Weights of a small GPT-style language model, trained from scratch on English Wikipedia.
Size: 13 layers, width 192, 6 heads of 32, MLP 512 SwiGLU, vocabulary 2727, 6.83M parameters.
Architecture: RMSNorm before each block, untied embeddings.
MLP neurons of a small language model. Each row is named by its layer, matrix (gate and up: input weights) and neuron, and shows model dimensions 0-191. Each number is 128 + 32 x the weight over its row's rms, rounded and kept within 0 to 255. Numbers have three digits each. A neuron's up and down rows have the sign that makes its largest values positive.
After each neuron's rows, "fires in" lists the words (lower case) most often at its 100 highest values on Wikipedia text that the model never trained on; "fires on" lists the tokens most often at its 100 highest values on Wikipedia text that the model never trained on.

L7.gate437:151192127139074164110157126105127184167105142182051131053135094132113111124129097193147114122134102122159121081137121116133058143141132170087113132126178089099162078102177121132109097139069125103175141078127166112115169142088101104123144124136107136116167068171147115138145181179151145089178146161136135128092050185109106121125141223107126139117152046142078162110153118121068121086077147157108154182157119131126127091165094159108140137114114088114106158149134183137110065088103095114176122089153125136164133104156153170165155133172171107145088162082115147111148181107147104100
L7.up437:116118143121172135093103132152125114185157125167065169116155170088105184099121116103105093174144144159113169155108130168076130124155106118131120196111074123129113114108108069121100150103118096149095129096173057098126128129141095149096149142185117148188101096114125079159155172086101116162104129159160066080104065080102133073149166127124144114132145181117143132174180090076123103082198176152162179074170135148081104134190093160168070112147155153163148063131142146176152152129128133121186118049128110118145118127156180126085107187146155062118127157101141108123107099128134128122
fires in: "can", "to", "will", "may"
fires on: " can", " to", " will", " may"

L5.gate155:121150174089117103132115160080086100152112117102124129104158109107144101120153137132127196158075147128149171089159147142137146120140141080075094100158122145133091168057170197125101155186118076128155153097136194104148130115148071150091175099113153061117091073167119124131147139113167093160128129144160112149100148073171138119123118104110135122089126139145185136071058090140124131098098122174118122138136126121169151177124159130092171168151042162128158133148151144082144089111165144163138145159175117118173155163146140116154101114146155074190148130159172143100231157166201190105
L5.up155:091127108128159086158072120143142109157108125161194156128143152105058202118089130101154141168057099156148113072134142167160099090098135111088176135108115157159113119143150163180113086174155148100132153160127091128145137112116068194137159136082139138114111150159115172130128089144151092142111073215092163057117181127126138140117160138132092073111100124132172140107135143177179144109132130139102153173139168150117209113126100138159171130095095146176128179129167179098130123130119161232086110122150128101133039140179099145146098154093137165146135114131144151060106089144125118148
fires in: "his", "her", "this", "its", "my", "whose"
fires on: " his", "is", " her", " His", "y", "ts"

L2.gate499:099118098130162119151088104141135095151058072123167185104133093201145138088080107190079135164134129157116093144111162132084035103206178112071140136115138089120086112080106155087136137128130178108130140119076105059124122096156099104132117127092125126139085132158148164055110190079143142093091125143110139136102126087120081148109138124076152122121070176069083142079140114115132106137105122129085094119135106141124139208071066108122168110105147148128093095148150184131122131125112137158089104144120117198105109199154113081138133218147117094146110107135137152096132123161142136146
L2.up499:153154131084090120066083058104130031164107133141155090084091066076142141088148157135139124133105152123150224116154116118104116076197174099115146119143126146141133165058141125158125123135139117101103094101081124134170125116151102134137138146200121127098079143164115103114122200142105176093131165121144051153093160126124078099135132153085194138063092130083123149069086100169110111118095075154094153088187090134143129105122082102117104113148092187124100157162145171172158099093122171158092082137140148174071130171154117139132121118133119138125098130103088101098115109130122112167
fires in: "their", "its", "these", "from", "itself"
fires on: " their", " its", " these", " from"

L2.gate267:120087176105139119104103127148149125106144127119095153072143079123111138112074112149120085169137182088113099121122088122112174103144089157125120150157080169128171108128111101126116085140160107133087105095127155108115150139128127082091111070156209180140114153101068092062099147176194064160109205123140143166124148147162112157134189208167075149113149136142067110110125113090087156085137070117077065117065136112193123166119125061180140120135109135106136103077138136099075101133109149133136143183145082174112102101169102094105065125148153162144123120092126141098106144144128187154
L2.up267:132102140132125167139113135169122111102118096138096147076154079111115094113126158059143100128140103159081123193090087095136118093157094150201150178108090164118125140133128181156116083146142082162057117122151162123106087148121148095122073122158156173146099169119108157091131137135099142149092207089139127173144131141116191120133148211177094125092120176117105148105111138071051165046104078154089099114064197112172127170113129064115112156115084182144088149091103119146085105143117125166164128084115097145119145077112078105098116110106142122131112176140127153053131113142146102139
fires in: "no", "this", "so", "they", "he"
fires on: " No", " This", " so", " he", " they"

L10.gate505:133166108112152143051122166179177144135161124071065102099097159141156168134156145125126183134136170194099085125083099130107079125201095133129156077066163135110125138095099176099101120130211112130097091194164164100137144100111139134133097145118186137098120135169159122172136108165129135140165118117073191113104149156123096159100128097122208104108130163124095126136110103151129115108147174131082132056180080123125141112131146115084136047139119080165123118169093151153196141197115155117176112152190135128111136150106170140127153159157143108168102145111159161101171167137183104125
L10.up505:148172185119097121101152115101123103136104129082150115168114132094153157191191088116168194182086142122153136172099165160120107142150141121191156102151118181130161135179108152097111161135083095054163111087123078126127081174143120079157114111121130170117139174156116093149155146105126095116104100110160138154146125156182088147111109136119094206034152126098117151171074206085092093172103131123101147094098159113102170191116148148166095172138091132168089113127113105090124123075097144149109064107145102133137117162126115131136128129154119091167127178166099068153063161128121162078
fires in: "has", "and", "american", "had", "with", "japanese"
fires on: " has", " and", "ian", " had", " American"

L10.gate372:104147089126128116113168121145086117147103126139052097121126081109164146112116141154098118052153078147136140186109118135115160087099158162169133100129184143119141150167111135128135130099155098159168121143101096130099102187111080107110109142155129097143119168157131054093093119157145199107157120147107048156091137143088135151166114107165082132138085136124128117128127114148097180112064149079147132074143189147163076083155112145030138129145140040156161148140172133137133074186153155115027097117168130099149105126144146148149153132154110184170125165125161062108111125139183147085
L10.up372:168106084115114130174181108109109162119085107152157176171055128126162180088119134059107057090155161105113096108151166120158124066100130177126113074176130130093037150105101110089121140143138120166168109164126136160118143162079130128084122087173150114141072136091096156114176093130137109180188097121073128112165149153079103116141142177071191150105148154113110179122164109174159083119143121147122117077116120120107093100136137154152114158148091120176142083137069166178101078139083143108167081103127078139090134118105167117139104138058097108075117099072132139147100135143132127091
fires in: "and", "of", "in", "united", "for"
fires on: " and", " of", " in", " United", " for"

L2.gate465:147116132110117125136121101132089131166123096150135136110088126139076177143109045131123167132156143139181131137126109091122166138088128106102127160143133131121148180115092100158076097092117199072050106141121169118118189092168127103124129100196204096134135167154153110137184065161195187135091177145125056143128123218121105127136156179113135138124125140164122160144124102169122080159192123086098128145075107151099138125095127146151123166151170094142102128074189135123154135068151071200170137113106126135071055113135098149130107131124186123092109113084118117129162107149089161124
L2.up465:123135123117110113136100076116043128187091178124089087118116126131116114104135120099169126084156109153110090134147167085181154110112118109099065114133182120094110115089100114156099115101153120116078123178187141157122128141062152132088177110125126096146140189093184150130122120127131110152093201088153116208129111211116120127166130104150105069121103094191135143200091116101127129118168086101099094091125066158150103095092182113054131090102146074113133144106159122086121105144118134107164044140168159124063081122108089119069121112113155126101170131099128107169139109128101172119
fires in: "london", "england", "france", "australia", "japan", "japanese"
fires on: " Japan", " London", " England", " France", " Australia", " Germany"

L2.gate506:091095124118076117139046168148174140081100119180072132143129106131173174136174132161145166156074187162078100131084157121149112134117097121079125158065094184142097096120111144144145162154133074080155187167098105111137128150170122125108166135196070089128125138153191085153103097103126093160138156101091083129093140112129132150140120119089131086145123103095116172159067105090153099121132126121087183136074120134139123174162094071107156110090110118113127076157085106182178089126130198079112143119055139120201155088091161140127128169136117071130153168146134139125147150122086104142
L2.up506:132128156127075105175102106123126147120078099161062134147148116118165149110158098176088149159124151139105125099063121161093115134103121109066124116077070145133101115175092133137126147166150074081155187188106097129144117136144139108086197108185079094151125132090163123134111090085147084164127137085092077147132134125112093187146133108066129134130121112057101158160080136122139129143122127131076122121062113109148125185190114073101114118095122076157154106129058082131155089111121199087082157100065169116146138135129189171073136144105141082076115164158132112113116159145053119117
fires in: "from", "between"
fires on: " from", " between", "ended"

L5.gate95:176116060135153119071089105090162201121147205107109143121109074119184089161070150164145089131110128116119132079122138127146080111119076121132108127133164127126166050124091168125187141080115123114128102125186186134142174128136086186145087130107144105134188057092134140115115194160158129134132124160163133122125104139143141078125133154108148105110218117151112107176167167116122092102193179099126104166118137122165167114106086093109088105078116088095188103127169157148072130134130170107170123116182137112152139128151035117109145168183151130172102105113129142104111102128106152148
L5.up95:175165075189132144113150081104163213091153175084152143089147043092159088057143084121099114121123140142127161087104124106134111129122138096093127125132122056037131122106104120086132101134123110120156097168136148112118157159122091135187089061130145163152097099112149154119173158172097164099108105142121086118131070108140094113100129182066117108110149160139151163190109077129144156105140139170072139119107161192139108112112091110162184102109107117179191138097164140178102113094120123113153117098132113151167165149101087113124060179161112078138085144083127111110165180099136128133
fires in: "would", "will", "may", "could", "did"
fires on: " would", " will", " may", " could", " did", " to"

L5.gate435:076127103104094192116086172099144098107147196197169083133105143147120161114174137130147146098097180166158132124189103104126030128188105093131146154113120090132114122140098121126145107119165136127181156150183143177163208064122152110139158113165089160139110111143115101093119115117120129077129091083127132108065146118098141146108170026157119062096150138143085186134094132093091142138100098123129194143134125169106146129143147115148093160140178101129066072140080150135117100115126102142113070089159106137106144100134110085095136131188153140107153165179077124132117128102192137092
L5.up435:144170183144143109093100125138149077124115102205151125062133140096142119105151137118125070161080136172168113097106134139081130089199116093160145158147112194141087112177136203120198128109138072137164125161188108149156124088058149179120137096165031114078139146129148118133102167176162141060096111118126143125122139146140080166049103154090126094125170133080106135132046128091190115145133163139092153123132128143108145115141178077081108132099098182139134097135146135085145095118106157126123150133163102163158126098087122105125132130150138076123164156109150112091138121132173100060
fires in: "of", "between", "served", "for", "plan", "genus"
fires on: "us", " of", " between", "an", " served", " for"

L2.gate141:140106118078111207085081133057100160108159107134099169165212108096138153110139159182069147101073140157140117146143075164077070098084101090129152130177125173141147125141181099187103061065139174124141098112064150085117147137120127122122154113162147118113166142153116139117148142107107058115162112089120125099126088087165100189144106120085132129100113085125097128125124148162151172157093079075152124136150153130127168127170116122188134184141106084100122137103133165119098102102093127144139122099151185146125112087195139121172166096157129157071067129109137095104149194104179150132
L2.up141:060117147155118158151122134064144074188140123108083120115202143115046161130110137151157157155174114148115080121099143212144123126032150154115113139122113155129131120146148113153167119169060139159120130099050119126115102074101157160104132214181130143122115144120096119183092118083139108149154139106100155143125163095176155124193077160079096132186110163078160141126120103101140134129080132132131098155181191095127117137166100119145154130111068143130077148173101150113111134135085101133168138167167135120168138081147136101167101159158183130125166097173177122088171116092133155111
fires in: "on", "total", "nova"
fires on: " On", " Total", "On", " He", " Nov", " Jan"

L8.gate19:146153134061142145115111134096132088166154142133067115115124101141102174105091117130139115122132174117067135153056155154093161136160102107181152167147062074112095165114093145126143116126198144110165122113158141169117129096113067073142113127064093137149128178231112091101076102107129158128071142124157090150145097144132095152115079079125107142100162147091116147124126110141086098079154117139094120095112119142119165133120119154077099184144132145058129193121156156068138142131159111149101056093173149130097105120064124088097162132127108152132109174153078140142118138116229103066
L8.up19:180148089102148152161083113130160125126215157089130036159121095094163187141145132144100119104129136145113088071142145148088107088161114097077158124146104077147141091150132178098141175105120115100108139170170153125142136102142110073140112148112133047170080140108116162138155148153149155153150087119136179109162126121160134165134075080093089135101176096127120090122165132139123098120121084114129111208185085144143144212105128093128162160097104157146112106148187102131156129207114089125085147119100145199082167129117078114171091128092141184136172062134093160128070140137136126128
fires in: "of", "without", "for", "as", "was", "to"
fires on: " of", "out", "ing", " for"

L2.gate380:180079079126064111109095109152138128163114071113107189144159140142153103164127110149133113140112104135137085060157125127130143133138089123076104057112095032145163128102151114113094130174155144127102145106113073074136136069161168097098138093112152102091172144159159138114195161143164036118153124122135177071208115133115125143152110089092104139105115146118155122095127122107154190158115120109151079143115118121141085125128165132144145124078119113116185090114147109153122091191125143163087067200126136181119115109122112082085181124125079209153093146091105166132169104154163138113
L2.up380:134117072168088086143106139147103149159152106090122160123140135132080106126159131103165198115121095123085149137140131106151136131097103106074115087165061080134170147102110094090108126176157203077118135156130040098152159056200199090078163112145095165116131165122161179123167121125107108068157137148154146085141102184097122122163126048124106078134112094131131151150142148145122156153145189181141099183125094123106112117070194126150111092117143138074158087160093153072097107172102127104091086126107131142120133062157155096091122144111116159082120129082094163107139127153135163111
fires in: "main", "long", "non", "man", "short", "north"
fires on: " man", " long", " main", " short", " non", " north"

L2.gate236:149091148129123129117148146105132166110124147118069098144158096111109119132096154176109199135150184148150115084074104093177122129145055125089135162120121117159176137137147096155147056096106178156121110118077111143054186134112125091123153148093111101071109133092084125085156169139184126083119164124132132097166129126167115195146101112156126116065080068060153064178142072131122121162178104120077155110145152129131126104103074148149116102142106107069134130156055145112157171076145119096159122136139176072079084147119125104126134113180152078088079161074104091115107106093125165130
L2.up236:149121149118115119146157131083097159105152124109092125110123096124091178076076191168145200150153155185103103187134125096190172178088136153124103185154125143150132127120173131140147087094114161137096120113115099110077161132159154131123153176151099136056117106075054171128116183098112150158136155127113129095164112118133165147148126110125167145168093111080200080150118081110082124159175128146091119049192149103121182116125103175129127106146095145052055144185088142125138155135113116138125195180123151111161092172133144111134106162162192069089096127095118121101168132117123144124
fires in: "on", "w", "mf", "furat"
fires on: "F", " On", "On", "W"

L8.gate232:128115126071093187133104126146086152169141123079101136124119151159207151062142119136103184082119137126112164136143165048138159089109136092109144165184121088154127116096106115168152100104137132068144076136138119072142122082162162121134188092101157109161110091167121144124108116133131165137128203107133127165104052094131066132132173109120130127226071113118172152099068127125134167077165101107131097143071208141168132123157164132136120105111109126096135108104115099126133130107143152121136142166090141118158146101174117095138211089119155111158080098079120161171170186170144158088
L8.up232:175184193120073169102086137133176119197176107086090173103158117118121161049095110114189155115133100103128140137090139117141111090094141128091086138085109120133141083123119107154066132098101151010116118184117085091196055112126163131211140107145145159132157110144099166123062102154146115158133123114153080138116085127121123133181182109089156110178103123102102156137145119111109080135136137098112126184105185143129107148106121132137131116163081091113119121138120153108158141153159154165145098176097122168146134057114120096115128139078112060131127081124141115132213132136117109093
fires in: "also", "been", "being", "still", "now"
fires on: " also", " been", " being", " ex", "ly"

L2.gate271:106092130135142105130139092136112085127138101089068136097143182101087118101132129139163141118157131160203107065116059158152085127151114137125149120130114077117160114203159178147143134112126159129099121157145084126124154083120186180152143104116113103136154181114194204159115124154170147157077119096109111141140115139099175160103146167129186135137199134175173134130121148157130161134123070080130130172166114114170115158108128144140125157038110117085059133126225181143122203094088104107110143149155121083087089083152102146174181105108148133080130161148133184142093091117103129146
L2.up271:124121133090160119156128068106132116139117135121087135098118110094150113156128111131094099093167062172106096121115092114143114110161120137086127145099170091142102087178112148131132150132140145118097141179151076085073149116035177138165161137104117109138138172132164208151098118187155126109116114081129122153087114160086160200088113180172139089098183113155127177082167158177181146101153093076151129123151099130111106173128142110124102127112120124162095145153198131120106176099044059105119115107115151067059093075129077192163140127118138142083066078103137156149104131092126137100
fires in: "china", "australia", "japanese", "japan", "india", "drama"
fires on: "pt", " Japan", "ama", " China", " Australia", " India"

L2.gate372:114167207119142137157087138087095129083110159083125130105094062113127086112145137111124156072182149092141060114173115173125151079085158143140127103043106138140110133082149134162121120085168108117113131150096174110160106099111062152130180062117158107176135134144179133159083144057150096128159077100107160182106098150075105094097087172173164099135137177141139140098089061184126169100103079127084101097130140137145156154122118126113119152171128162177106213113144192164136127088090120135139096196138103102136146122140152104177089126092119122085125131154154135122119144138069129122
L2.up372:113158145115142129146120192112095096115087121114102132099149058117150146141156135119103091113175172152107082136158059129114147080077122130184104124150104172126083098094103149115142117073161089114097116156046146093165147106095073132116152141157088096103085157135101142142051160117163126152115104109143138095114023158108149096113103129166150166112115222136108092106134106182158167143113109089127118080115127141178105091102105141069147135165119149105100215138162139156130128019100126131100107136144114115130126117175133112143166127079132096073112148128107151070130116168054109143
fires in: "its", "his", "an", "itself"
fires on: " its", " his", " an"

L2.gate168:092186130115140113104092161161100140151142139115188127084156110145146158138158146145041053172133119155125163081144148155133080164151127099172120161196192180139216138177173111146127121134161167151107124139136102126134148116123091144123118123154097082121219140131092140119104121131097074153084154135076159114052174111128133112101100120148167161091150146119140162087054100141084212156156103176150119137094110116145092154132089115146138131114127193140121111110111137160093124097180132154154067135115077157127085087114089092101145068112177132064130110185113137107160146136124159119
L2.up168:083118119123089124077095113156114107104137110122102157088153075078121072129143127177132085148121070080149133178125113159157159124152075103104078124174096105141099094145122129234107098134139129143115121104148161073113134128153142092125103142077142119139080131120116126133139122122130146163177138144126140134130151132130075151170097166091128135127097039147125139051103129079127084146146107175098105146128160166124160187057131150106165108075088088177133132101131105082131132159076167157092163119099078134086104085146096181126088081127059131096066115060165127190147115101100059166
fires in: "it", "do", "does", "dozen", "she"
fires on: " it", " do", " she"

L5.gate418:115138045111050089156135162117079098145155134077100160091062096101140111115081192212157125134147130125183114114154147117110131149094110184116097074151159111112156124178086113114146185143049127121112168112161107123147103181188133138136159102101152062202158141113124079095136157110131142135179135113136146067118121105116133115137129115075084123162146151080146157173142167059103128153144129111143114136115043131137107133097093157092167129153090112171134159123129078120134091139121125086119055081143160116175115106161094127096151086178116153090147147132102153122130122147084185172
L5.up418:130149058140121120146179164125165089161102151128100161109111090097089122056113199149133141187145102146152130179196156160130122107088085125136107091161159065121160159193121123084130198115111117143104158133151132156180070196156157099155121084138141129155111142072162127094140151159148180149112113151157129082145117104098105037152167104121113138156149151069128128156159219102141136146117128141166115158101083130147164141126088151088144140168108117183143112098133113107096140101134125064169084122144147102125108152188075179173152138131135135073154154059121090126149094103083148164
fires in: "will", "one", "long", "short", "high"
fires on: " will", " one", " long", " short", " High", " high"

L2.gate345:128143107131118096057161125152103189180101104186046137160079150121100130156142129196097127145133114163164095122129112116141138138156143158125108120130059132168123128153089136146134163061084139159164113187153122079145131132112131110111126106158133154027130173116149095096143134130108114148180174095102153137164110111134086084069085138114104091121152130135118129118099078097135090108096133121179126113095154075132044151136117131124046099165097116120079127104102154074140129109089122101096188143125179118096139153088136128136127162141042096176104150083151150127159099111218108188
L2.up345:189105149127074174111150141092100097108155093105127125140083125030156179117201158152094107139123148113159150162105140124199125119105157133085096124092125151148105112160085129118165129105134164127174155156105124137190107104094136088129114147194132160120132209145123122110112157091118106156138143100079133167117156088144124129108132110114200156156149163113082119142103123075104087128115142118106121076084138078161131114104144086173114123140100120065133139108133157116130173071120198086084122194111140120072107167196135136141163188156048062093111137106189120157149156114135181172
fires in: "all", "both", "served", "between"
fires on: " all", " both", " served", " ex", " add", " between"

L2.gate260:155082172177081125101071108155049136152113135104101183103107098153164127148130111114089134184123127158098043090138098126142128115171102107132137160110121202094120167136154148115106121089171094166108172129154170138125168106160117163198138113127083157135162171166153154129124167117164084133140161101148111196109159172166088107130094126124191126094123161131098123118114147160122192088099131067097123127125120124205109089109103066135130118157150144118132145064134097133131069099092125137153085149153056117173120109125130085151133208128214142216144128140121123139172131122110153156
L2.up260:181136205121106143068132120034133199131142080137146166120102067117113154112078136120124122137114146123084111129153045129128148127184116148155112185141140171104085150138114201128099116078155068151131140133177227158106073118158088131208093132098110148110149177159163145106062175111172111122134133097192136190093155147137116121102146169151116120118126203125134144136093146122113148118138132088074128118130147171179114116111157139074080148121108184177133139124095100102090118126114123155136139120140107101190135055119110130139117186138147126180083124139151124142117145090136109135
fires in: "s", "no"
fires on: "s", " No", " Her"

L2.gate221:142199117084106145096156141102120153157133097128140141083090093151099164154136133140106182131160114148095150108196103113084130078135163125152105224061137121163125121079117125144101123109138130111082111148126155104152134070152070177163117114166118128082088078165099132114095176130156093106130084114155117142160057113114135181088112180132133128091062143114122083109087097138179113090121116103100142113158054167050141149053119141082152152112153084101114192155157126112139210098126107140089098142124086127121173110153128107147099135118121128164082145154158182080051130148147147097
L2.up221:192177144135156123100066142173081110167161148129167129094063141096101138097125102136090131153120156097064109114137108113080143062151147123129120114092136120160124152090155179107102206183144128100098122130115186135148116156138118191154133149150136143156089124119082151169081133182153107141136083145130139099153113092089075105140079140136087108138088132064102079098099072152197106103112159094135126123122076170098159120106093197020167119092107123089142137082122143115138184128108125143149117175162070124146119148136175084126095139114134147124088122177133177087098139070109180106
fires in: "their", "its", "itself"
fires on: " its", " their"

L5.gate232:072116101126117113116137111093225178139148154100158188197116127189081140156146117151101139117133117148081119123146143130113137178090138128106175150058096179153174120139136177104110065137183087135184169134187125101114114161114159172101144124115201130147113157183146120182084086073102117132119171110106103135136153096098170138151104143196162108144107179127149151156172115142172130135138107128142077171151135162120110058126117094102167100117149140084121105135126129163146178060141057136072139170141099107115136086094129149170131101105148098129207152104180098130173118167131096130
L5.up232:122110174107082112101120160122121071143150158070122129133139162087093130091134154135138106184102101107152145082128119097096187155154163178122121142102113152111163136132132123094158113096165083125145114137089118128090120131112078147181111118113072138084183172174190124139122099151115164090143118224137101099151131089089132115123165146079127120174140159159128129166114125130057150116084167138139215128100148149142212112169169132137154184156066150120122128156107098131214122126159143145118165144099151152115110122185146157184112136152124097192050162065069112141181106118115069119
fires in: "of", "directed", "preceded", "security", "freedom", "signed"
fires on: "ed", " of", "ur"

L5.gate425:102166127120082091097126113116120118136194156146083145131171101086135138112144183185127135143092133096134177123155151152154110125085114203125130105118148158046156111117166142092112101176125087188089108113146126090154155179168153111114136180155165165053116149105131101120139128109183122148037176153153078088104120088174154138109172065107164161090134128073169114162090176149147110163128163143159156115137179136097134113083077170109100111171142096103132123143119090140135118106180106167121164180134170126067136126182099093138115200137169103151156131103160080132063165155121164139
L5.up425:100174185147171166088171139102170124144108191113108072127108080124092125158154148116106163134112149130104104092119142190148134143119135117117130182189132116099092090069117090112140128168101082175192146156085166138171137165085116107101114174150202096122098076157081130103189125101091128127125120100104158156174119110116097096159113128183116152049179129168136131167124116137138171161061123159143128146158181100079127113142120149099071074134166094126131164156129135104096101124171082076148091087147071093127146132128146111092097105111113081109108088096184155089130126140146227131
fires in: "on", "spent"
fires on: " On", "On", "ill", "ent", "ay", "ad"

L10.gate246:164113135136131087090149118197129138145212154103101146170139157109122086175147147134117135147173088136177133125183156083177129152121134183159093161134168121123150080222167125131139104130126168099195173143115130095153116103069189096169144133147112130135033170110087118144099167159149147154077150166141129186131143154133118138124128150123105089052128082133150114128111117129145150052201126136126099132167181161131130136140185117145157106179167150106125132099178106121140140053092125074071112106145140082110127121092134136102063096091151134157143147149091119157161085104170167112
L10.up246:105116075125121132116174129102194096137141087101130149162080112110157161168063107206145123043092122117120118104129142094162100167132123131152124126134135097135128130100161101127071155165141150084087112118112161135139101123083117147148162087164108076103132120151140163136143135152094165154116138130165129097121113087113153093110096147114108176120152082177097180100177189146055137074154156126154136108121183115103196103063135127122111209163086118113132133133176105171086141087070126114176147122050077119075101135093040153140108170121124152161077138097128146076167099080100139149
fires in: "squadron", "qualifying", "qualified", "from", "security", "furat"
fires on: "al", "ad", "ur", "rom", "ed", "A"

L5.gate105:106153107111100101159130135122080080169117108217100169185099117109108115133104200133119181179116108141137145116128156114088138066123127147117107129127155176130108135171137079116119114122132065104079067084106173114117163210133147173130171064140153162087107140164128107140130064160141132088161085123066086113130162114123140114163152129180153127120113104126113074086065150152110116150143119165109115125059098088120116086205136142077108154196123134130077105149090130115131133115175098158133165132133112101097124078105126129157100116131109133125188159202060162198165106142137173156
L5.up105:148103130120122144115124114124123114141212126145181111085160122108136152128103177109151170104137110192159074066135157152116143062105177145100134171133129139163076164138074123147073131145092129145070090077138100163090141131151111086181120082114097097098137130114126161105182056126171135165159093165138064099144142158092088145159123155067166164185170113072058116123091168094128190130154148124133143116134113118143139118159123168174156140198118123093054111132159163054142113107166134140161136064126147121153104105113144150148144157159081122157195143118132133126186083105154097091
fires in: "she", "shell", "denmark"
fires on: " She", " she", "ark", "ly", "ay"

L2.gate158:105163108132130128114100126151102108127150146154120141121043055139152107157135097187100152151130112096096133143163113141193119130130124132083066126132082165121093133129091115104122153105168084114119132144145135097099135152147173141125136143133198095074110102133112190097192172100125144141091130081127113113099067159097161058120123233122140116088160116152141096042140080110091161065153059081172086192089111096080095066129134112175109133101121135158110105136113149087078119157113102178105142100102125116141118063158091106081106108074098136119191130170081118134122121124134120154
L2.up158:089173095135192130087153154139148108116146135094130124141117069103108138153187126126099112208149168051081211144148110107195122100160125125139123090135066140127156171118108167120174134126141161127113127144151138074112147125163150141123103143093200081133140147077091129089140107165102160143128110154112166150150142115106173124120068216105156174097106171101140145057144139152068145143188091126102076119111165125129100083137130164098079112104075127134115167128100148170095097127094131201078106156119131114196140134145157163061094155072090135158157164168129109129072111121125119136
fires in: "said", "so", "de", "do", "does"
fires on: " de", " do", " so", " said"

L10.gate349:165114144141099100119174146131168101137084134092102145091167147146128146061181108155147117095076112168123093146117121132143107119110130114134194129124132095157143145177089122094126190108125151091161082114095083168118124121157134069135155164175099106145133086181173067114141096118115174087084058125100098175122121179163055157185098208084169160084116079158144077176208181129171060134110166179126151115085128092162106130144112164078101150140145122127106073177169114140137146113158140134137135109133109123103129165153110110155155123113109141129109098149147114103095163177174208131
L10.up349:113048072138037113110128098135141130180121150097121089124144160090155174150115114074085085090118132186134117116188104127150123154163107130121140056168089127138148210157085135093158134148086106175097109116184127123102131087115158153115111068121159129116076088125128157090129103094121123129147105154118135153113095165124123165127136186134113092158188123117131166062165113140175140086134156150127138112180161103178139220104102165128171079193124117109181115047135141129144178129187129142077121148113129160131132123149082166081138187124132102141089071110150153157108141113124163093
fires in: "and", "for", "by", "under"
fires on: " and", " by", " for", " or"

L2.gate164:107080107136116100127134132140137132148155135086059128086153071123151211158102119179112093172123115153175146130150103125115127115162125160059133118126140134134155151195154059097157121140126117183163128162077144092145106153093178166092146123116165144068201134122112143151102176172157173154109113148074092164127156114159029126118090085110126140116164154110128135084070192120167168077168090186102154144106057124116100108136122103140089194132134081089126135128154132179114096170112117151129093140192169191140112115168095148090102077122092151101156134149140119111086144109143112097
L2.up164:168110169129109146126166140093094113147191159137092181057118084115126157071153157107088064146162077157115085097103132157129147056118152146118116065089131130164126133097127123087098096161087055219085119129095178128151074158110166133127065103134150151092146123076166129122122086151137121124097139108092071168121147125139089137188126145085116171137170076044095122110125131116129155140119135121152178208135109093140071129121109166176088146162111094123060109079094164131134114143170113146132185108139170163125136091161136162160171086123137139173123149116145167108147116102141110099
fires in: "he", "she"
fires on: " She", " He", " she"